config.toml
num_hidden_layers = 13
num_attention_heads = 7
head_dim = 64
vocab_size = 18373
norm = "layernorm"
qk_norm = false
bias = "all"
tie_word_embeddings = false
parallel_block = false
max_grad_norm = 1.0
final_lr_fraction = 0.02
MLP neurons of a small language model. Each row is named by its layer, matrix (down: output weights) and neuron, and shows model dimensions 314-377. Each number is 128 + 32 x the weight over its row's rms, rounded and kept within 0 to 255.
A block is one neuron, or neurons of one layer that tend to fire together. After each block is what it responds to, as a language model described it from the Wikipedia text at the highest values.

L10.down117 [ 69 148 119 132 137 104 119  83  76  97 116 148 115 131  88 147  82 130 162  59 140 103  86  89  45 110 111 108 116 155 108 142 143  89 176 125  57 174 108 127  82 111 102 134 163 144  91 143 162  90 141 183 114 136 120 176 149 127  85  89 120 116 121  71]
L10.down202 [161 123 126 116 160 104 145 155 153  27  90 104  88 132 103  93 123 149 109  90 140 167 125  86 128 116 123 143 132 117 146 163  80 167 156 155 141 183  98 146 115 154  89 145 131 126 133  85 138  97 127  92 119 121 150 129 150 131  50  52  28 150 152 102]
L10.down322 [173 190  83 120 140 131 131  94 150 112 124  86 110 107 111 139 164 118  81  82  44 116 103 134 119  90 135 103 117 169 110 130 119 137  88 166 100 255 154 101 106  71 102 142 112 113 117 165 128  78 124 129 106 134 129 105 114 140 129 130 108 180  78 158]
L10.down363 [ 57 150 134 115 113 103 120  99 112 190 157 143  96 162 145 159  88 104 152 154  92 154 176 157 114 126 163  85  69 146 180 126 131 155 116 115 122 113  95 132 145  67  96 140 107 139 118 120 116 194 128 156 133 120 145 152 176 127 131  81 100 165 123 117]
L10.down390 [103 162  91 143  89 159 126  99 107 103 100 115 148 184 147 187 103 169  97 159  70 120 152 206  62 141  74 171 186 158  96 115 126 150 123 120 172 143 145 114 130 183 125  80 117 123 174  80  91  91  48  89 147  92 136 126 137 123 146 188 191 134 134 149]
L10.down427 [147  95 183 141 144 162  97  90 199 151 131  91 118 124 140 120 145 103 133 147  90  98  80 168 144 144 134 136  60 140 160 157 166  99 148 121 129 150  90  89 103 131 106 123  71 176 135 142  77 101 140 167 102 159 105 103 120 170 100 157 128 105 137 142]
L10.down510 [130 123 103  92 136 126 123 108  87 113 166  85 160 180 134 132 138 156 147 151 114 137 102 152 138 140 164 106  82 171 157 145 122 132  92 152  89 141  85 123 149 166 116 125 145 140 113 189 118 173 118 129 105  98 118 126 139 134 147 154 116 120 101 210]
L10.down614 [118 115 136 126 142 114 209 145 141 163 125 134  78 161  90 165 142 130  81 100  90 102 133 146  93 123 173  90 141 175 102 192 129 128  92 102 117 104 175  88 149 165 155 118 159 151 125  85 117 143 110 143 151 107 108 107 110 149 133 141 116 205  52 172]
L10.down947 [ 67 140 121 137 136 174 152 171 124 140 136  64 191  86 114 110 132 115  84 116 141 153 131  87  95 146  89  78 123 156 132 120 135 104 141 114 125 176 155  58 144 149 119 140  66 115 189  76 120 118 100 131 109 166  99 173 116 111 119  94  67 128  50  86]
L10.down948 [164 182  69 118 132 145 150 119 129 113 153  99 123 162 186 141 159 106  98 167 109 147  91 100 133 133 157 172 138 178 115 125 122 103  91  53 151  80 114 156 139  57 130  71  95 127 125 111 117 109 171 114 135  72 117 142 101 174 133 119 125 113 100 150]
L10.down1010 [158 129  77 116 137 133 115 121 136 129 139 104 123 151 148 183 113  99 171 135  78 163 139 131 145 128 138 145 177 138 143 152 116 167 145 123 112 125 120 155 115 135 178 100 139 101 102 163  61 162  90 187 122 170 185 113 160  86 102 158  70 105 129 110]
L10.down1048 [125 115 125 136 116 137 123 163  75 109 206 146  82  73  84 120 149  62 168 147 106 108  95 133 127 116 143 165 117  95 109  83 162 146 139 118 142 111 117  93  50 148 132 121 203  80 143  65 152 113 147 116 108  31 142 181 112 169 126 128 171 157 154 148]
L10.down1249 [ 82 182  97 151 126 142 163 154 160  88  91 147 130 128 141 204  82 144 100 155 154 141 160 130  67 127 150 155 108 130  64 194 169  84 101 110 103 119 103 155  91 107  61 108 186 104 102 155 107 113 151 128 131 178 139 130 133 105 152 183 130 122 122 133]
L10.down1514 [139  96 132  98 139 109 158 173 135 166 112 160  91  82 110 121 145 167 133 101 182  72 194 133 188 134  64 104 142 160 169 207 146  79 119  97 123 154  58 176 130 140  84  98 145 137 170  92 142 180  65 152 129 108 110 167 139 181 146 117  98  50 128  39]
L10.down1523 [176 122  81 100 152 131 105  99 130  55 128 176 141 149 124 117 111 171  98 125 151 158 127 135 102  66 135 126 131 202 188 125 154 113 117 107 138 144 142 105 140 129 120 106 123 125 171 141 150 115 115 109 114  98 153 114  87 120 134  26 140 118 134 110]
L10.down1576 [174 144 122 145 102 123 131 154 204 125 126 129 119  98 134 120 112 170 180 153 157 138 188 163  92 157  98 105  94  61 139 183  56 208 123  88 143 178 185 112 145 200 179 121 138 102 129 128  88 152 133 183  86 170 143  48 127 154 131 127 157 120  78 141]
Description: Mid-token in repeated names

L10.down32 [106 111 127 119 120  88 131  83 143  82 109  79 124  94 101 165 158 111 122 103 110 146 108 143 150 147 109  68 122 110 155  89 144  96  83 154 146 133 111  94 131 186 148 118 123 109 141 134 125 138  90 144 123 124 104  94 167 218 126 129 123 129  76  75]
L10.down67 [163 136 122 139 180 127  78  84 146 175  56 153 109 106 138 155 108 128 101 149  67 143 182 151  91 156 122 140 118 119 114 137 105 170 129 105 140 122 148 121  88  61  99 126 158 151 111 104 148 117 129 142 116  81 161 178 119  94 137 150 216 176  70 118]
L10.down142 [ 71 135 116 105 110 122 138 102 124 172 155 186 145 126 154 191 133 100 160  73 120 159 136 106 113 143 198 197 103 128  87  86 170 105 120 143 127  71 164 143 114  56 112  66  82 124 132  94 137 141 105 128 144 124 154 122 120 107  81 173 187 169 105 129]
L10.down258 [ 92 103 112  76 141 163 150 112 103 161 174 160 133 111 161 151 117 132 116 127 131 217 142 114 123 141 140 118 134 172 121 122  97 142  74 135 130 133 115  77 148  92 118  97 132 141 168 142 154 182 118 106  77  91 123 155 164 133  94 168 131 170 127 191]
L10.down344 [156  98 132  95 137 150 149 178 169 125 118 130 190 137 166 110 169 107 148 101 140 128 135 136 141 145 109 153  91 134 140  43 113 155 113 191 134 127 134 106 163 108 110 114 137 113  81  78 125  95  66 154 146 107 172 154 143  55 170 138 118 117 176 158]
L10.down375 [143 189 130 136  86 149  71  75 212 147 130 147 122 179 130 147 116  65 135 131 105  90 164 173 106 178 137 122  80 125 163 128 150  87  81 158  96 117 111 143 133 122 118 149 116 106 153  86 115  61 107 158 139  75 128 128 147 132 129 109 131 112 134 186]
L10.down690 [124 124 119 140 128 139 114 162 128 147 107  93 113 195 104 166 109  99 116 101 126  77 134 119 138 172  71 141  93 145 112  92 124 146 103 140 123 123 164 132 160  94 120  65 131  99 123 111  89 128  80  56 151 173 172 118 121 178  83 141 109 172 177 184]
L10.down780 [130 125 123 132 145  64 133 150  68 106 152 164 180  86 181 113 169 123 131  88  93  89 156 189 165 108  91 174  74 147  96 124 178  75  75 135 106 125 128 111 101 112 138 173 121 120 111 106 116 190 119 109 109 148 143 166  30  89  92 108 181 176 166 128]
L10.down816 [151  81  95 101  86 153 122  93 125 170  93 119  99 150 167 112 102 134 139 166 147 144 180 126 197 204 117 140  98 113  55 131 115 152 101 127 161 165  96 158 206 149 177 161 161 103 131 125 140 144 124 129 119 170 137 198 158 104 145 135 111 136 221 118]
L10.down904 [ 84  86  57  88 106 135 139  84 162 138 137  79 159 121 173 155 127 119 137 108 117  95 120  86 162 106  89 154 127 120 155 176 164  90 109 135 159 127 177 197 138 136 138 163 165 131 186  99 170 101  79 213  91 160 148 149 103 129  93 175 105  99 110 104]
L10.down912 [140  79 118 126 143  99 156 128 154 131 128 169  79 111 138 137 107 167 146 136 114  97 101 139 129  98 124 104 132 107 142 170 131 193 122  87 113 145 185 171 136 114 145 172 116 105 145 103  83 130 160 111 146 128 148 174 115 140 164 147 167  96  82 156]
L10.down992 [ 97 101  91  92 160 163 119 170  73 141 142 124 106 136 155 148 199 142  98  95 121 112 113 124 178 195  57 142 126 167 120  97 157 123 134  96 104  81 189 154  51 128 121 135  93 137 153  91 113 111  96 112 137 143 164 184  87 144 153 144 107 145 139 103]
L10.down1091 [139 194 167 113 106 123 130 148 149 128 118 110  83 143 181 137 124 148 100  82 114 152  77 156 143 139 125 108 135 106  87 130  86 125 130 101 139 104 113 136  91 161 148 132 120  96 128  89  84 109 144  76 124 175 108  56 115 121 125 149 135  99 122  83]
L10.down1126 [106 153  99 111 100 141  93 123 137 197 122 100 132 124 128 183 160  70  64 156 123 112 136 113 114 137 157  62 153 208 137 125 108  99 165  86  90 142 128  83 173 129 207 139 159  98  90 116  89 138 151 153  95 116 119 110 157 182 119 114  48 190  89 160]
L10.down1197 [165  76 100  95 158  99  38 145 124 135 149 131 132 170 111 132 136 121  93 182 132 157 161 147 140 128 188 112 153 176 131  82 141  64  86 118 133  98 100 165 171 142 186  96 101 115 139 149  71 112 147 186 111 165 151 147 184 170 135 161 146 213 141  70]
L10.down1726 [128 155 153  89 197  76 113 131 134 150 158 135 159 166 152  90 150 174 100 131 150 113 125 176 172 134 134 135 121 161  85 114 139 127 120  67 109 169 203 154  93 158 100 105 143  89 143 128 141 136 156 119 131 135 135 137 123 107  75 167 146  79 162  98]
Description: Next digit predicts 8

L3.down458 [ 95 200  94 192 115 149 123 197 104 103 104 161 139 157  97  92 121 137 176 121 131 160 123 101 156  71 151 122 205 143 130 141  59 123 112 153 144 116 118 123 160 193 124 136 108 155  86 147 174  94 197 108 134 130 122 154 143 159  44 219 109 108 158 119]
Description: Whitespace before numbers

L8.down1428 [ 59 114  96 140 187  87  93 115  90 138 186 126 137 187  96 134 143 126 193  89 121 147 200 139  85 176 114 111 109 132 113 125 130  72 153 164 127 137 126  61 158 168 150 181 105  80 166 126 118 127 168 130 158  99  99 123  79  79 109  91 132 122 136 154]
L8.down1615 [ 97 108 142 128 143 159 161 131 113  61 156 145  96  84 129 127 144 130 138 140 130  86 102 134  97  69 132 135 196 156 173 131 109 140 119  87 154 192 185 122 155 127 135 175 100 136 140 108 176 172 108 132 186 124  51 106 134  81 156 107 154 165  80 158]
L8.down1664 [129 140 151 114 149 156 109 146 138 148 131  82 130 146 144 118  75 160 167 142  51 139 154 145 160 102 129 149 184 127  90 129  70 182 145 135 123 164 134 119 152 168  99 155 148  66 154 128  81 158 129  77 200 101  50 160  48 105 155 101 155 182  55 150]
L8.down1703 [133  86 113 147  94 128 175 124 129  82 165  96  43 135 129  97  94 200 119 123 115 142 202  67 143 129 148 131 135 196 138 149 153 107 108  64 145 171 144 151 120 163 124 115 145 120 100 128  98 142 124 144 127 143 140 107  85 123 145 127 109 146  45 159]
Description: Before a 5/6/7 digit

L3.down411 [164 124  97 120 115 124 111 113 201 171 133 132 105 133 109  96 105 153 164 197  73 148 103 132 155 124 113 137 138 136 162 132 131 100 135 137 147  52 161  79 155 144 131 100 131 103  82 132 127 151 159  78 165 128 110 156 153 121 133 119 122 130 148 132]
Description: Decimal coordinate points

L10.down191 [148 171 139  69 133 123 149 125 145 222 122 128 102 174 165 172 119 128 156 153 139 111 154 195 122 132 130 132 117  90 113 121 159 166 160 171  97 139  98  93 146 119 181  92 191 155 121 143 167 176  81 144 140 189 136 155  96 106 100 114 152 151 137 157]
L10.down210 [170 114  78 117 148 156  97 125 136 126 113  83 150 184 152 179  94 162 177 157 190 119 136  90 147 138 167 104 142 136 129 177 114 120  91 136 142  95  99  94 174  79 172 114 133 112 119 111 115 148  85  90 176 101 111 175 122 102 143 183 170 129  72 125]
L10.down283 [ 83  89 109 191 114 162 130 155 114 138 142 126 135 140 149  65 152  78 147 149 100  96 103 104 112 168 100 130 112 192 152 113 123 100 121 142 111 112 112 104 124  89 163  97  83  64  63 130 107 124  89 131 152 167 130 148 138 166 104  61 105 109 150 143]
L10.down287 [125 176 192 159 130 106 137 116 110 114 121  45 143 111 120 223 116 127 130 161 141 120 115 183  67 112 116 155 138 168  43 188 109 118 110 141 137 161 181  77 156 137 154 116 109 131 142 132 142 139 106 133 120 168 108  86 115 125 161 102  89 126 107 139]
L10.down400 [148 158 170 108 109  76 144 157 143 136  65 158 102 121 173 118  83 163 136 142 148 173 118 132 113 156 107  60 158 121 156 116 124  93 116  97 128 146 172 140 179  93 151  87 126 155 146 177 103 127 141  96 124 122 146  72 140  77 123 136 170 137 112 155]
L10.down722 [176 115  92 133 172  91 169  92  96  69 140 137 170 160 107 154 142  86  99 147 117  77 143 114 138  65 110 136  86  90 129 119 157 159 108  98 131 125 140 114 122 139 140 103 166 121 134 141 113 135 131 144 135 137  90 182 180 180 165 121 200  83 146 115]
L10.down754 [181  90 135 111 131 140 117 156 202 160 127  96 139 140 116 112 117 125 145  97 117 121 106 176 139 115 112 143 119  75 156 126 128 140 219 104 152  90 147  75 135 160 135 122 124 173 129 129 152 124  88 196 138 115 127 120 137 108 151 137  73 107  98 164]
L10.down971 [ 91  66 109 122 126 150  97 153 114 170 138  52 135  47 165  82 165 149 134 167 111  65 106 133 120 120 149 133  89 129 114 145  90 203 137 166 156 120 166 110 165 132 148 113 175 153 138 175 136 102 144  99 156 170  19 144 144 142 151 110 103 107 138  95]
L10.down982 [ 82  70 147  85 135 199 149 148 151 120 102 100 136 117 217  84 116 112 114  74 117 124 140 130 136 133 111 110 131 107 168 113  91 182 170 128 107  62 123 160 100  69 115 147 100 142 168  74 160 176 116 156 172  97 120 160 102 103 118 158 106  65 149 108]
L10.down1007 [106 130 195 114  97 205 135 142 112 138 195 125 103 105 152 113 175 179 110  96 143 127 129 163 159 125 105 138  85 115 101  53 176 119 128 123 110 182 128 131 128  80 168 120 198 143 135 149 120  90 136 124 150 118 118 136 168 120  73 131 106 207  53 174]
L10.down1070 [169 125  81 123 150 135 141 156 138 136 159 160 104 175  91 158 129  58 138 188 140 151 147  95 105 130 100  64 149 146 109  48 119 105 125 121 107  76 106 103 139 110 124 100 154  58 167 111 181  79 147 147 145  81 116 156 107  97  99  20 127 165 125 166]
L10.down1117 [ 88 152 130 132 182 121 101 160 145 153 101 143 121 146 103 140 107 140 154 164 146 113  73 116  45 150 131 139 142 119 136 112 123 120  84 125 130 136 138  91 106 146 115  87 186  81  95  76 124 117 163 119 143 154 165 155 108 114 138 160 116 220  94 130]
L10.down1119 [128 118  97 100 113  57 136 148 108 137  92 115 129 117  90 109 155 103 153 127 139 152 133 172 146  96 103  76  67 141  69 147 106 158 152 105 168 113 100 208 161 158 120 127 111 151 140 138 139  62 132 106 109 108 127  72  98  70 131 132 152  97 214 184]
L10.down1341 [114 108  89 149 160 133 111 167 119 145 161 142 138 200 124 159 127 111 104 117 117 105 101  97 119  90  52 114 117 112 135  55  86 129 133 121 176 154 178 130  84 102  89 102 207  59  95 111 166 123  66  84 144 109 109 160  91 135  85 101 146 152 138 124]
L10.down1401 [ 73 159  50 106 116 118 182 135 110 132 143 155 116 177  81 111  99 140 153 125  89 164 116 180  99 129 123 115 148 131 141 115  94 139 180 144 114 113 156 173 113 105 100  80 156 148  96 129 118 106  77 224 108 139 113 110 110 100 152 114 121 125 142 125]
L10.down1790 [ 94 171 128 139 125 179 179 128 158  75  96 146 150 120 145 139 111  92 130 160 208 156 120 104  93 202 136 113  91 135 102 134 170 109  84 133  51 115 113 103 121 181  90 148 128 162  71 152  62  97  77 194 182  89 151 136  86 117 111 193 139 154 105 142]
Description: Award and honor names

L3.down369 [112 113 111  95 101  62 125 107 121 112 127 119 156 128 115 108 147 110 125 106 170 149 107  88 130 173 141 154  59 167 138 108 185  95 142 138 113  63 157 125 113 143 138 121 107 153 105 191 163  76 131 158 146  83 109 170 163 111 175 185 166 132 120 156]
Description: Mid-year digits in dates

L10.down14 [138 149 119 107 104 111 132 125 139 103 139  77 107 129  72 131 153 125  89 161  97 212 170 169 186 179 128  87 185 119 181 184 131  90 135 139 163  99 151 168 176 118 110 139 100 117 107 148 124 131 127  98 143 163 144 177 134 138 139 169 171 126 140  98]
L10.down241 [ 63 135 118 139  70 123 124 143 173 130 128 122 152 150 114  88 140 131 124 191 168 118 151 109 126 148 120 100 171 146 165 124  84 110 155 142 135 118 111 145 220 144 124 124 179 124 111 143 113  63 151 126 116 105 121  47 135 122 175 130 154 157 173 139]
L10.down289 [123 148 121 112 105  97 121 118  75  73 136  89  76 157 141 164 177 149 171  95 109 121  93 173  86 154 153 129 137 119 118  75  91  93 164  97  83  77 166 166 104 190 124 138 170 154  38 140 104 143  86 128 116 129  83  85 136 137  99 124 129 120 109  96]
L10.down336 [150 149  67 164  96 135 143 101 119 139 127 123 149 192 136 175 138  79 147 138 168 109 104 129 137  87  96 138 171 114 154 163 164  65 118 172 137 125  89 152 147 120 128 121 155 150  98 125 102 143 124 144 139 124 100 148 109 121 164 204  92  60 113 133]
L10.down513 [115 152 134 154 130 158 138 189  93 155 126  84 151 126  92  99 123 167 109  83  94  56 173 185 114 119 119  83 132 107 135 181 122 110 163 125 127 142  71 180 129 147 145 115  97 115 120 119 115 122 162 144  77 156 144 124 180 119  98 160 112 117  96  95]
L10.down526 [123 131  90 160 135 163 149  84  78 131 145 168 181 176 135 114  77 132 158 112 103 128 148  75 112 135  65 101 149 172 141 144 112 112 123 119  85  66 127 150 162 152 115 184 174 161  64 147  84  57 150 106 146 133 115 152 169 135 118 140 120 237 124 141]
L10.down561 [145  91  97 177 138 109 122 151  86  76 197  83  86  98  64 135 141 149 137 126 125 134 181  91 160 162 142  91 128 109 164 130 148 163 139 116 167 103 152 105 124 102 172 142 123 107 120 117 126 130 144 130 164 120 157 118  90 104 119 163 138 161 106 127]
L10.down762 [148 115 136 126  89 153 183  99 153 144 114 100 124 145 134 121 131 166 157 114 113 133 135  97 119  78 159  89 161 110 142  88 105 154 127 122 102  98 125 114 133 116  46 159 137 147 103  37  88 160 149 158 152 157 127 137 110 115 103 125 130 117 114 161]
L10.down935 [170 129 121  75 152 113 132  61 129 143 167 145  88  76  85 128 114 112  96 106 159 143 132  98 160 106  59 148 120 150  65 139 145  77  55  88 115 105 131 104 122 123 126 160 119 114 167 100  72 142 120 102 154 124 121 126 159 166 106  65 140 148 162 153]
L10.down1090 [128  80 119  75  82 147 123 172 173 103 107 136 149  99 127 181 117  80 120 126 167 107 149 119 120  89 129 180 151 153 148 127 165 119 102  93 137 146 110  78  65 115 143 102 182  88  86 147 154 118 111 113 130 123 145  98  80 107 199  72 176  89 174 110]
L10.down1186 [148 127 101  71  86 130  84  87  96 121 177 184 171 103  55 129 101 136 133 122  77 146 145  95 109 159  65  84 141 169 155 109 152 134 164 176 137 111 142 130 115 122 111 147  93  57 145 110 155 128 147 180 108 150 125 147 164 110  71  87  78 135 172  99]
L10.down1400 [156 141 110 120  90 141 133 114 113 137  92 147 171 100  98  83 185 102 110  79  92 125 148 109 172 155 149  87 112 135 151  90 142 130 111  89 155 147 163 113 108 136 104 161 126 129 162  82 117 138  53 172 125 160  98 103 124 143 172  70 152 100 128 104]
L10.down1478 [135 120 151 131 135 132 136 134  81 124 165 113  89 169 116 130 142 128 167 130 112 131 204 129 138 121  99 133 165 106 144 119  59 194  76 133  94  87 142 188  34 130 124  97 127  94 119 127 115 143 135 111 176 139 108  67 160  96 138 128  77 127 126 147]
L10.down1507 [137 126 109 154 109 111 138 131  93 157 116 127 154 153 115 124 101 120 144 115 126 173 142 127 124  96 140 142 197 124 164 132  76 142 135 112 131 125 139 145 191 145 128 173  88 197  89 155 173 120 152  92 172 163  87 103 111 147 154 179 121  92  95 132]
L10.down1548 [106 179 132 135 142 162 174 131 142 153 108 111 156 158 123 131  98 149 120 134 200 130  94  96 141 121  84 149 102 175  77 128 100  76  97 129 140 102  79 149 111  39 105 122 153 196 100 126  68 153 114 131 133 126 116 126 169 108 164 106  99 147  68 133]
L10.down1612 [111 145 131 156 162 101 116 206 126 184 112 132  95  98 125  75 176 119 145  99 174 130 127 124 149 157 102 157 137 124 122 155 144 134 101  94 135  94 181  99 130 116 138 154 142 138 121  89 134 146 133 124 141 114 117 130 145 145 136 108 142 106 178 149]
Description: Space before numbers

L3.down1662 [133 125 142 179 154 110 117  93 111 161 132 164 183  73 137 116  91  55 142 152  73 170 123 136 129 111 117 139 101  89 123 152 134 175 136 108 139 151 114  88 142 140 132 140 122 164 138 141 106 142 125 100 147 112 111 167  92 143 118 183  86 154  72  96]
Description: Award and institution nouns

L8.down85 [102 154 129 165 161 142 138 127 130 118 133 105 160 141 154 110 136  97 138 132  72 111  70 134  99 143 175 114 126 133 114 118  79 161  57  62 158 153  80 152 152  97 158  88  79 112 168  93 134 141 114 114 144 130 142 138 132 121 157 100  91  99 106 119]
L8.down101 [184 132 147  72 161 171  51 147  56 148 110 114 129 124 164 153 105  96 100 151 108 132 130  58 121  99  86  72 151 173 118 110  97 163  81 156 191 133 106 133 159 191  82 146  61 172 108 118 119 155 158 117 112 132  95 105 142  76 163  81 121 143  86 138]
L8.down217 [174 148 146 102 141 207 152 125 109 113 121 117  86 111 127 104  84 126 140 152 109 158 132 153  77 107 163 127 158 139 148 173 170 149 121 146 132 135  52 103 157 199 164 131  77 162 134 152 112  97 149 138  97 173 102  59 124 145 158 192  91 109 103 106]
L8.down629 [142  99 161 178 149 195  91 108 119 110 131  82 132 127 134  84  25 130 103 101 145 169 129 108 135 146  95  67 139 125 100 100  96 156  95 171 149 142 126 158 107 126 168 140  98 131 135 160 137 125 141 159  69 142 118 103 104 188 198 107 156 108 115 130]
Description: Institution name endings

L8.down155 [140 101  96 117 137 145 194 114 163 138 126 141  99 157 159 136 165 133 149 123  76 128 115 172  49  96 140 192 151 190 156 140  87  62 177 109  98 144  99 137 123  76 106 157 132 120  71 167 130  93 142 135 217 111 128 185 154 100 149 122 102 151 163 123]
L8.down581 [103 110 101 136 113 172 136  77 127 123 146 139 114 125 151  87  98 174 155 134  86 113 118 137 177 116 122 152 147 147  99 157 112 106 168 135 157 171  98 120  84  99 153  75 155 100 131 160 150 114 169 131 140 130 120 113 114 203 119  84 121 167  62 139]
L8.down1169 [ 98  66 127 123  83 136 130  87 145 110 140 156 146 124 154  86  74 144  80 100 143  83 123  98  82  94 133 158 122 173  69 102 146  91 183 150 101  98  78 119  87 166 138 131 118 134 110 120 123 137 146 160 115 121 123 126 139 125 144 172 111 141 199 104]
L8.down1316 [102 120  70 118 106  54 129 141 162 103 180  76  71 136 129 163 137 119 102 153  56 115  77  87 133 116 131 122  88 121 109  80 148 119  92 150  66 116 187 163 111 205 171  89 115 134 153 165  61 117 124 153  84 137 152 107 111 149 132 190 143  95 136 149]
Description: Mid-number digit positions

L8.down518 [129 183  87 138 153 127 170  97 113 122 129 117 113 126 123 135 112 155 207 136 127 146 132 152  67 151 131 138 147 142  92 125 170  43 109 110 148 114 109 122 204 136 113 118  69 137 146  80 141 135 174  99  93  83 102 166 121 147 126 121 119  84 137 131]
L8.down1290 [153 162 150 118  90 164 130 102 116 137 112 163  90 142  93 143 123 165  84 136 123 101 124  92  69  91 136  58 125 132  71 151 155 106 130 183  92 106 119 116  86 112  99 103 128 140 117 119 110 177  89 117 170  94 141  86 105  99 115 111 140  78 140 120]
L8.down1708 [129 195 186 120 188  88 136 183  96  77 162 169 154 173 139 156 125 134 137 100  94 122 149 114 101 167  53 170 132  88 112 159 138 145 181 112 205 135 154 185 129 103 200 106  92 161 105 132 160 137 149 109  98 166  61 153  71  81  87 143 126 101 105 150]
L8.down1729 [101 159 139 170 151 156  94 105  64 121 192 151 118 133 166 133 114 168 100 123 116 117  85 144 186 114 101 146 131 143 122 154 150 118 152 185 195 151 155 157 104 137 115  86  87 145 109  81  41  97 215 124 150 144 117 104 122 108 120  98  73 118 136 149]
Description: Space before numbers